config = dict(
    num_hidden_layers=16,
    hidden_size=256,
    num_attention_heads=2,
    num_key_value_heads=2,
    head_dim=128,
    intermediate_size=1024,
    vocab_size=998,
    hidden_act='quick_gelu',
    norm='layernorm',
    norm_place='pre',
    norm_eps=1e-06,
    positions='rope',
    rope_theta=10000.0,
    rope_fraction=0.5,
    qk_norm=False,
    attn_scale=0.0884,
    bias='none',
    tie_word_embeddings=False,
    parallel_block=True,
    init='normal',
    init_std_qkv=0.0398,
    init_std_o=0.0,
    init_std_up=0.0398,
    init_std_down=0.0,
    init_mimetic=0.7,
    optimizer='muon_variant',
    learning_rate=0.00739,
    lr_mult_down=3.0,
    lr_head=0.00726,
    max_grad_norm=2.0,
    warmup_steps=200,
    schedule='wsd',
    decay_fraction=0.618,
    decay_shape='sqrt',
    final_lr_fraction=0.0,
    batch_tokens=131072,
    max_seq_len=256,
    doc_mask=False,
    train_tokens=761400000,
    max_steps=5810,
    dataset='wikipedia_en',
)
MLP neurons of a small language model. Each row is named by its layer, matrix (up: input weights) and neuron, and shows model dimensions 0-127. Each number is 128 + 32 x the weight over its row's rms, rounded and kept within 0 to 255. Numbers have three digits each.
A block is one neuron, or neurons of one layer that tend to fire together. After each block is what it responds to, as a language model described it from the Wikipedia text at the highest values.

L6.up111:155079145065186135122123146115141107169109023131170115129096158102104105118142114129127109097122155098102086120135126174095129149103090151189127146076186122112137130149059093147097126142152131110146115159110066110140141108105131154168160125113144099108149121102150179068045164153085140149195163084118107164096054159131136116115149123139100147161096097118094113105169123140137096119161
L6.up241:154144157062162090106073156146100144105102120075120157167124198143124166165128109198137135115175082119119075072090108133099130106142164135179123127121142139074146125139126182132171120137129169114132089077121114136121108154136121121127175089144096060106076140108139160119079138085144066100155131183150096150162104097128069191091104137172170165107150072114055148114154132189163147060127
L6.up811:122125131114158148066098163122029139086135063130147128147177101102140117151119090163105084145090154172131099116106139163088109170084130149156080054121171020118125165139151081155153118083153104114101136084117150115110092142099117150141163147164121094135188083074146081101112135118113097139165137111140098095119115109185111180115138092157123172167106154063036175110184119134102104062113
L6.up1015:112106094139093153189110102165126087103088127084088096095105117146163125126097126190156118128087175122146070163071150110094075165091069162149142104100115140105094119113120135119165140115157127111128156115134146106165121098168112110120167106108163112125113133084112161149098170117115126119156178116086154137128066079147104106146142141160099133141097114118058136088157107116099164181151
Responds to: Infobox field delimiters

L8.up66:139142105153095192164146130163137101115126152109140167147159159164130094149062136118132158145128120089141151080094117093135092104119179119118163096122137152094143105107113187134087109148147082090039197130197150084178142109146140139154071147134137126133089143152115121150095111151068170163066150118206088093152064141126132119093131119144165137112174091134083163106112164117145110096165
L8.up182:180133162151057179139140096129158086175078112099070116144115188178120082185087162110082150148111086191116107117179080125122137149159113061154100140137129093123108134125175135108169171099089109125116111120089078074108104131131106161189178210132132136154138097124124098192127111194095146151199123087158116158135140150136136062161120081165115136206118134115056110135114168115082102078139
L8.up194:097143079162118142163108082156131071147145085144101156157103123097095124129152150127097132115147078104083090133148130161130118139081126148127145135125127102137140117094145078149147121111132099111159068162135144122059130083152181192197099138133092138107103093162102091089116145102094108117095075135141125105136132050111150120158131161083061090178140114152122183090012086148169172165133
L8.up411:119180164092093192107087124172129143132080135114164127134111152167099115107149145153153142133200151086130144120077075092092090135142084119100110167101099083190133061162187153147203070103133151200191140105134205125120163100111167113119182109120130063148086121147111086060138112200157125046120069118123084141112162114175183084115164141114144112061152073167081156122109106116148153128122
Responds to: Word-completing suffix pieces

L11.up687:151081168126094100117150128090127116096161117157141100118122089096132122086109110131118078069180145151109085110182139104158197147164128079147189152139143158115136134152122157113149107121201177050134141114144157116082168124116110130133127158117072154076103141180148087142070205135152163102146078131109135136115101148174151128101136042147132135122113121150093154086110173131151144091098
Responds to: Ordinal position words

L6.up25:157158191133126106131077176101139111153116106091109156122063114169114131143179096142161119131074080074154130230120119077114129110144131143120149124149160186165155118096110147162114095129094141179048149146140143096130125080148149101089084173110134109140129078129141123119143167152127140151110074117151147100136149131207123102122145122049162157094140187198155150163109127145092158089108
L6.up132:149198112146072162126147171152100092141125083108093114112047158067156108116106093109116093143134120120148118153143104137155076144124149122135087104114121127164110115075130094107149127143123128056096122144129102110141151130156129120125094180158142110133048195125115138093117132137179179170156097210118099119110149195146108106139156100178099124129097175179183151084151132124108150187130
L6.up277:109179166110165137145100108104131129162080118114147172102104144170113147123129171163160176111128131069181128099127134096101161153104144069167076099135157168155186111127133213119153147088139156103090149193132143139169114161149178102141151148133177122129072137133126164148118149152101147129146145114136145063149138087121110074124142116079113149131131119114153131113145128155089127112125
L6.up1001:169171120146158133141162151186131124071135141132165138116099169139119100105149132070110183163090115061106132067117155118171141115114073151141132139160094102118108106186121124169140157102203180139096097121122174090100190134150166099121133119141220101161157171111109141144098173160079119133118120174113156148113090140099096070085173123146071121106133084148143169144133179132121095127141
Responds to: Word-completing final pieces

L6.up15:118139179084124144120095161070063173167123089113162165070077135156196126093106171137089128070120173078073166081052139105105141092152124123132117118083088077144126097171154118170130149141104109105167165132143084161134159138149185119106132146167128099145049129143174113162192112157114153111161172130138117110101033154126150197153164150122191143119103118110061135117079170186196164085120
L6.up565:142162158161119120152142132098189178122126103097085099037153168124105083175172061135089080230107145114092138105159061138183144158160168145092128128099117099181116131092136181147107151114120152175101167166188149087155139171171110128119089114104132044103145148107080113140131084127119090153140091133161155081194104126095084158120099168120086111129123137116106163151160147168140123092132
L6.up681:146205187184152117147095145102181127163081073136073145085145153120166149160178108140073048141106079192127126202156107134132127199100151132164158117178112074142082077093120195127116178093128152162108150159106111089105142167149101160181118136118119078144146183046108158123086098103122092081161105152139106081160140069074173197129118198125115131145123147160168097187125116166125131141122
L6.up755:143119187160120157099156119131101144128084199149220131115111152172144073139165112140069120117096124097125117124132091137154110131129123104130151181129113104084117141119159123147180143089078167230084120156157111132175101134167144106139103079132159107081152108136124181139120156141146132089144127182112114114162090117106088102144106125146108058105132076147133140068129163111159162115138
Responds to: Clause and section boundaries

L6.up119:169085102107150106161104175130145202062148113114176132160074161175131151153138134104115173101113102153109131116078136144159064085091108115104116108123114090118123153170085096163121109134095142093148146108126125111134139126127065115115141185119124079176139148196144149072165085142203096180095116102128131143113120092094090083173199109108146089162189198117164113128140127125138093087097
L6.up551:103077121103128097083099136066181164169138143124054157105187144107135174131124081117140101079102090124121110114093093148220149112097193139098149113146143111138116108150138062133090062147177133124107147143103135122118141163147139103106107168158138093076150096134124148128130099172126060159150166223184063118112142128116131142144206091106106184140109090153089127115065152140205091101123
L6.up628:061133178139092123155120126102142115100127151127097125162140134130135150141123102161095120169123114164147094139080135105150137143102092104120104123128117115082142157107172155124137196108129159116082153089144111102155053161133132104066123110140140099101073125154149093061086125102164137153103164172120136127151165074100140162165080122106140183140110090148062103138122132131173106107148
L6.up631:114082199121112116124091145080146167148116133052151150070082161100113176135159043118115152122122116074144132069095122084120113138065158151096113121107143083127119120117090153138126184133117185126123099114111144081153115116178168131078156189176138167127110096098155166110105117113175103131152106205123102118113099076126195185112129125108036123183150137198137150114162127125165140093132
Responds to: Word-final name pieces

L8.up263:182193102117177147134123104113169058121126102138127102117172135134136168141091137062116189149082142097049155154096129171137170172121111129107145119099141111105122079126145114064158114105086203087123062152146123158152125107133121090140131125176088113180154065134086139096110130155184110137166166099175140152128109136109094148100152066100097131142117111149106113134099167129131113118139
L8.up307:141172197158132172087043101115148129150157166088109185096147151115129151143161151068089119082083144155158203146140161147069118132143191115150086135089076092153198133145127138125105166093053100131118191117181111091134177149127171093086186129114104131067136157130124178141182172118187089166056092149123086112079094130122183123075148158163151118089084102097172136128108143116080138110118
L8.up328:097151112131182151077114119102153126176121123134091159129080099165127038126154153138162175065146125141100174109128125124138108112153169133102148058142093100142161154129136157096147117098119167133170138091181150069133109133156139077089183116177162123166145121176097208112098134164128116082107167112130150077155127194184145078135177101137110104106106122147154138166127211151109053111187
L8.up826:072122142091148165134073083128117129086156136180112104148123146155132102169161095118136198145125060116144167072131170156085181165183123068089136148158082164097159110123121127103124088097114134117052082126136146095115146136101144106129127131108129111191115178120161124122143126130044074114121151109144165181141126133158118106176141108154096049155085107153079178106171116121116161142127
Responds to: Infobox-end line break

L8.up11:034129149148105123157152159139163102062152156113165121100141120165109207133114178068085163149122152114115112096112151176104150112133154134113149110112181095142145118127109151124062131138105193135126139147147121116134128137158128152192123172137152110108121142106123100154075140185124073161045145118080111094145118118069188127113098196104085183132103140146097157135137077095141096108150
L8.up923:203173106044139112086103102142159097131170102125168156169148208079142135145150175133182124166157126106145145139135164130183148151141173132149165140110129099114122146106142125084122151145075097159107128197146145122135213121153058129157143095079142103136133155113074074134126146115105105146108185122105121089123145120145145148084094131104131151113087104169129153109113120053105064133086
L8.up966:123119122159212093129124131114132060105209135098183080121100150170133119091155143112123101146133095122109184117108144086116150097101104130138113068139122097118073130070149151145116115161100125145082176124194152166123122107169170092134157148145157074161157168109130139110072118103147086150067093100115141119074091118179163128102108195078108064110103137161134143135123150109123071117134
L8.up1022:097142181216128141110150073180109060091147178159083119080115118131090108147092160112089139162106103088164122143157161159088179203110143162105162092135098166124104137141083111152156148132116146171148168115156083173135115111123105091109141180104199162139180130133129140091116040081093094123108091149102133088083152111168171161142140144159089109124109144079212159197112141144088134086112
Responds to: Mid-word completion fragments

L11.up828:149144168069137117094126121178159210132113117083183104129109139085093093122133129110099128134104129153184163122125081077110130211140140152124076106086176041131124113079181141193131155118070158152109096134167124151112165191170151117170088159137153209149088135158136087068115099156144164116142139164104107087102149101129138098098096104086157118136114134066150146120086078081113099210094
Responds to: Place-name word endings

L6.up525:145105148076135126153146073131127106105124150096124061146168150153149175106146163093167140127109076170158145170100128118119113145151143133168108114139174145108077138151153166160081117191145133137088127140131149087169094204104129161143158119152131157126120144119107152186066082119111116143121138106029032180127204105061153136126166138137148151149165153137157097149199107120124109085110
L6.up732:148137071139174203125133156143091083129113071087168136143137132135161196152026048133127110175137084123148184136117131127071095092118125111143135122184067112107118125146159114138075131126119044151120134131142072139125122162181161140176115219176122120119073088093133180130133137149167157118061143071087101109148120097094126103090140117119098188106176149096133166211082121155149125116079
L6.up980:140104075080102159161131120158100175121094139116129098119127155108095176103145122117197062185103202125119130116135160100085147072096136103168093138124144123134140142156124125149070155164105130050179095131169124148069188137138123116087110203090091002103132095125099122151090148153136147135170197114160125134125079119109054152160151093142143120117093171127103141142161120141131176125121
L6.up987:121095152185166147127115083168071122147074150141153133146148193126118162111108144138084076135110124145140107063168115115111165096136164121140162138052118110144072121179065118126081104136116117135122133134159170070153135169145140124183109139195147180132161152110109142215123100118143153110087153101148144109133168114129116151154113133108143141118108153125145127130154120167076143119096
Responds to: Number-word completions

L8.up160:169080085123082116162123140102182140194112143117135214173164143129182127186119145102131129054056141143156137139118104119097075133128058113120097125140096127119110161163126110121127111143131041099111145057116149164153183116073095151129122070146129143156114147098130090106072159169122165182104076105076139069102150123198120147156180117096126117150157128159092099148035170162139116139043
L8.up258:098189149075148050113122169073088107143140144161086105137128089113131076145114102123125126142130139133120124078145162163137129119121086162116143159087143140151097135086132190158128098183079092130115108083190079150138121164151135074114135147128154123129185145130112149128097155105106092101139097156128125114161069135122068169113115130117143141097163129134123078185100180151090126109056
L8.up586:176141119098109081143134145122165186195149110048148097140093114099091121086107105137103173135094114088160101129136117149115139168184102093142134139150146079082144116127179118186112119132140136136195157158143083107130075113136133083133140058113145135151103109146147111082107113113112130149218082146098175168118144155116124114179119116116147141102156132213068108100132176150107166154109
L8.up658:128125172154159131107108155083142078143130104081136090144087119162115136144116097146159097192116115118087120136156132074173149147120088136143144179128127148180120149142140155183178078163120138029081147131137140178107116142094099094077130152132162116137116109117147105129135155124137102111110170113123088075162061179093213155105151195126142088089153133133168150118140148126162161139111
Responds to: Word-ending pieces in tables

L8.up165:117138123199187120106139110130118120115148132185151098108119082090133087037120149147120119089186130131171210094071151130135122116155151136107117140123148138128154134143157138136113114132043130189101118115145098117081159084098151098113126102175124142160167094160103106179083125139143128157119166163105118113124056087153082192127108107118136161182101123101046139153156185089129158100073
L8.up228:167137177105121169139134122081206144158097136069187149136200105126142105156148150098131145182127171135124097118124176153140104082141089132107138121161113120152131112114124148140151097121160190129121133124045118126170177138076105148142122133124100139138117131127074130171152148173124119174105215152139097161073136194131125169121135173151114110101120133102131149145137115148094039127094
L8.up280:115096126200068130137124142122090117143177135066166159172156166120158115163076130143086113199126132159086169144135125109129125149111091079105068076038161148144132106158143166097109086097089125192097084119124143166102190151165123135115154164120205126062111160215145115124121113116185126167101083069136137175118127149116156092128117166120105160188147152182135123169134119149142059136058
L8.up772:127195128193127132072134170123086109117106187131068123123142091057169089136184125108187098148105148120108223093073108118154092106148074054101116078134172135151097191141093122141172117144155083162094148125135144214104099149152192173172113108146148097136152100131121117121162143106080126182130132168111107149155080162099120168101163146146102179115157109164124112125117119104116118146151
Responds to: Mid-word subword fragments

L8.up97:162149130139154109109150133116181073228131078115101135142131107096108122114188109125176158146122106118126160124099094068142080093067135110128122130122169066077143132158132144114137098181147145164142194156135080097100157128121130147102121185129197166107122087071149175166099140128100082091075107154130074127101084132147103122145122084103161082106162183163109189132105178102148079112144
L8.up509:162073027125175148127119099156108115089137157124125138098092168117078143091178124162105115143109142089133102135148068103089076193108168091141136112165143091148137184116152102108082146080121088189145120135142117100113115142122122137101120147112146044116053124066128133134102154101114131119147087179140185148129089173079181145110147108170087191087149097136067104175129143103157170168191
L8.up716:176096150150148163190123168122121081138120182122139144141073139189139107079202151174126119145050118092082109162138125102125092114096154115144163100158073127126136156151085148127098092147196138113123128154178079134096126060139117120134092107083118150097158154102067159123123088124152118149162151138094080077117100197100113191137203130139110163149244174146100133180106118094115183127181
L8.up857:116131114168093180118176102142101120127083135142181122079147120158179145120087092122195130194118198084094083101109164166135126153102109111088126107174126181116095074076143139180092064098151110114133124084152182137155125127093137091130136115121124082131167136109137139096067066145094055140141152077126154131136113146149090204112152113145167125109150132126128135078179129162129105117111
Responds to: Quantifier endings, relatives, heading closers

L11.up583:156099094102147119188158119137120152110114162181214227104130153103175098123171145081156158120085119068122106094144109118125168140170155144106159146087143101129087080129118105143195135117096130039140144173092129116117190096169100152141129111140148123138136055104098162125112172094115111110142160110128058143106068134126063193117213191098079140138094150160124082152143122137132126122115
Responds to: Table header column separators

L11.up713:106081182113120133135109124053121135150127108147075099187164147104117134151115127143163165142122101181149128162137148116165079127105084141089062169043104163120145120144154077143092133158176142109107128139211128086129107158097126120117097096159096065187138154103122134099071194114173102123149139114127110118094172110127132095060144145162088142172116106142141107164134129131159130159140
Responds to: Mid-word fragments and infobox breaks

L11.up595:149221133139174130110163091122112112133122124205115131113153125088113122092145156141153104128085137111086133110138106146154097161074134118112153100194127112153112100082183110163070090093037127091136113167149139170180115066110094128089120077119129069145147163062194162155144111132072083145111112165098148139140075114126157162087154154141118150076104150153139147136110124160078207153167
Responds to: Clause-continuing auxiliaries, word fragments

L11.up834:137101172111149141093184138132115070141123138112160182162190120127083161120095209164175111124112148113110155108071109113179083124123196058137122123130152069146204110171163147154111128137089169162157149139115118090165164158154167149111158104127101120120123136125215184069101136079104157141173144093135099174085178115119112155132142132127073137100181075112143097124070152066147144098139
Responds to: Proper-noun inner subwords

L11.up560:101085085162121189177151162040119139150172119170091150109148161153117124133150117112122098153119089147152183127174111112172139076049183156158129114112110131138125166192088179144132141124137154141097153129118139151076123168085114166140138131128126161113109155173138157133118162074163120161155137116135138133090107130096140147090148117113086089164129148123117146082126116123126126173127
Responds to: Mid-word name fragments

L6.up245:129144139180162119210118156077140160192090122070136129104158131136096121126209127139135123135078151107159133218113108113125058094119178149164087063118154114129125136192139112103073110141141116076152201106130176114146135136169100121165101151112060167150071116119159091116070111158113146146097113113091176091138130118146143137127143152106143107126114125121117101132075139126130101094126
L6.up602:151075126153133167165130136124119101103087159104182057136162076094130147138139113077122098095078160125123122105119114111137124081151172119083139119153128117135138112134133096122163130132146157038138114204129089107090189132153168209196108117116101125122072154098134105145148126069133151191097194069149140132104133173130103108133109171092148124120039204177049130157147082136097175163104
L6.up705:137051112160099100145133105212121130068083135151147067199092141116159088158142098098150149138140156135161197140119113086140108145093126092138183083121130126133140084166109138120149167034163159128135130126144129144103126100076137151126084147092198095077149140126159127102049151117113164104143165101075153151095140143133110094081198105134123084135140094123144139154147086120101109122163
L6.up830:164095123158163107114190094127098042125116154153126066121129066117142118121080144125118163192105177142119161112083141170142117111185109114118079168102142119109156130135183132151096064121126169154123100105097084141138135163094169144127138113163158087133088115085091161111126078098212136148099199096176118141115131140177126151123091143142157099081131113073101120131109089102125131122102
Responds to: Mid-word subword pieces

L8.up117:139113161141074152148137154129130154152111100135179186173127103146128094086110173117170142123228122101099160168149118134124157125072142115085133132106115126098152143190104152183161150166130143149121168145092119171085082139140124099118163093181138126164126157153153056135107162097103109106177188116117062161175152075140149192118099129145145162139060176098124151140183109093136092156115
L8.up223:123186156112141106085142155088160122178083162137180171121065119189160140138099120088167141180116118128164098168157080085131174179126176080108160118104094095140187142124128168147176117180095127109095086099136125176065138191134104084114121126124130099177095170126135085146145072101134072145102085092119090075169151110160097153093126102169136128147153122166135163128148087098177037123188
L8.up308:108084095121123116151163131080168136115112115119175170167122120132116125157029144145137131109110189095097100090120179018116175098160106120141126108173150042112131106088118016155119050139147148153149132117114123139099114137159165115108160095100102083137167116131089111140128198114164079167150127128123132134134153147144127165152159115146160160123118106151181171164108123194195167150114
L8.up448:161171194152139075078117077112179146110141130147121185169129108100150135119135113109102109125124097163130107117157117079160078147174065077138167089136114115090108135181126158150142052141159126111174093181162109058116084148103108161116125142116129155119215164156118112220109169177154056125153124169115108092094151145107112108134133114116153116108090125167121148140119172132062115083155
Responds to: Mid-word name pieces

L6.up224:129131145140137167144060123093080210072129119172146087169077122186178137156112124105117090127127141091083185151124146123105144121093170129130104102155148088129063163115099088090123131110132075097106144148091116151120054155155164120111149088100096114094089136096128120147110138083131110107198097152082166137124073131088098135141099045184110121122155081058110147166174147107181157154140
L6.up820:144107147134173076108131078129151123105180142078132122152131110115146100202112126109151143075142115130085097138124129126120140188090101182155099102155080096117112147136128104130091121082111079061121148097153116176207097088150103075113136089154135062157102085115163182096124135149144109119117161085142131077062065095085174143126187210127166143124132107163130098123151151171070177151177
L6.up913:145114155155117085085073150153046116157111086123080095149114104171129090111135143100088077157193116125143110130144092189147084136133110128143097192105055112079118097185129205070162128086128121126125147120181101107088106043131134071115220139074154075109120138121120141103120127102144157088119187156115155104140112130116106136143126143132062147103073107113114097108141176134152156124117
L6.up999:104131146150203135070101070089133119165095077157112116103190045178121125101083083109120154113149111138106134174158110105162118152135076115113131090113125180106099119118083143158124109104215087089088118132184139101211108111121115122066104118129184085137122093101179119139159168066147129134119112094035117175124106123090115165120099102130108128181115126117100167104149138168150121120146
Responds to: Table separators, word fragments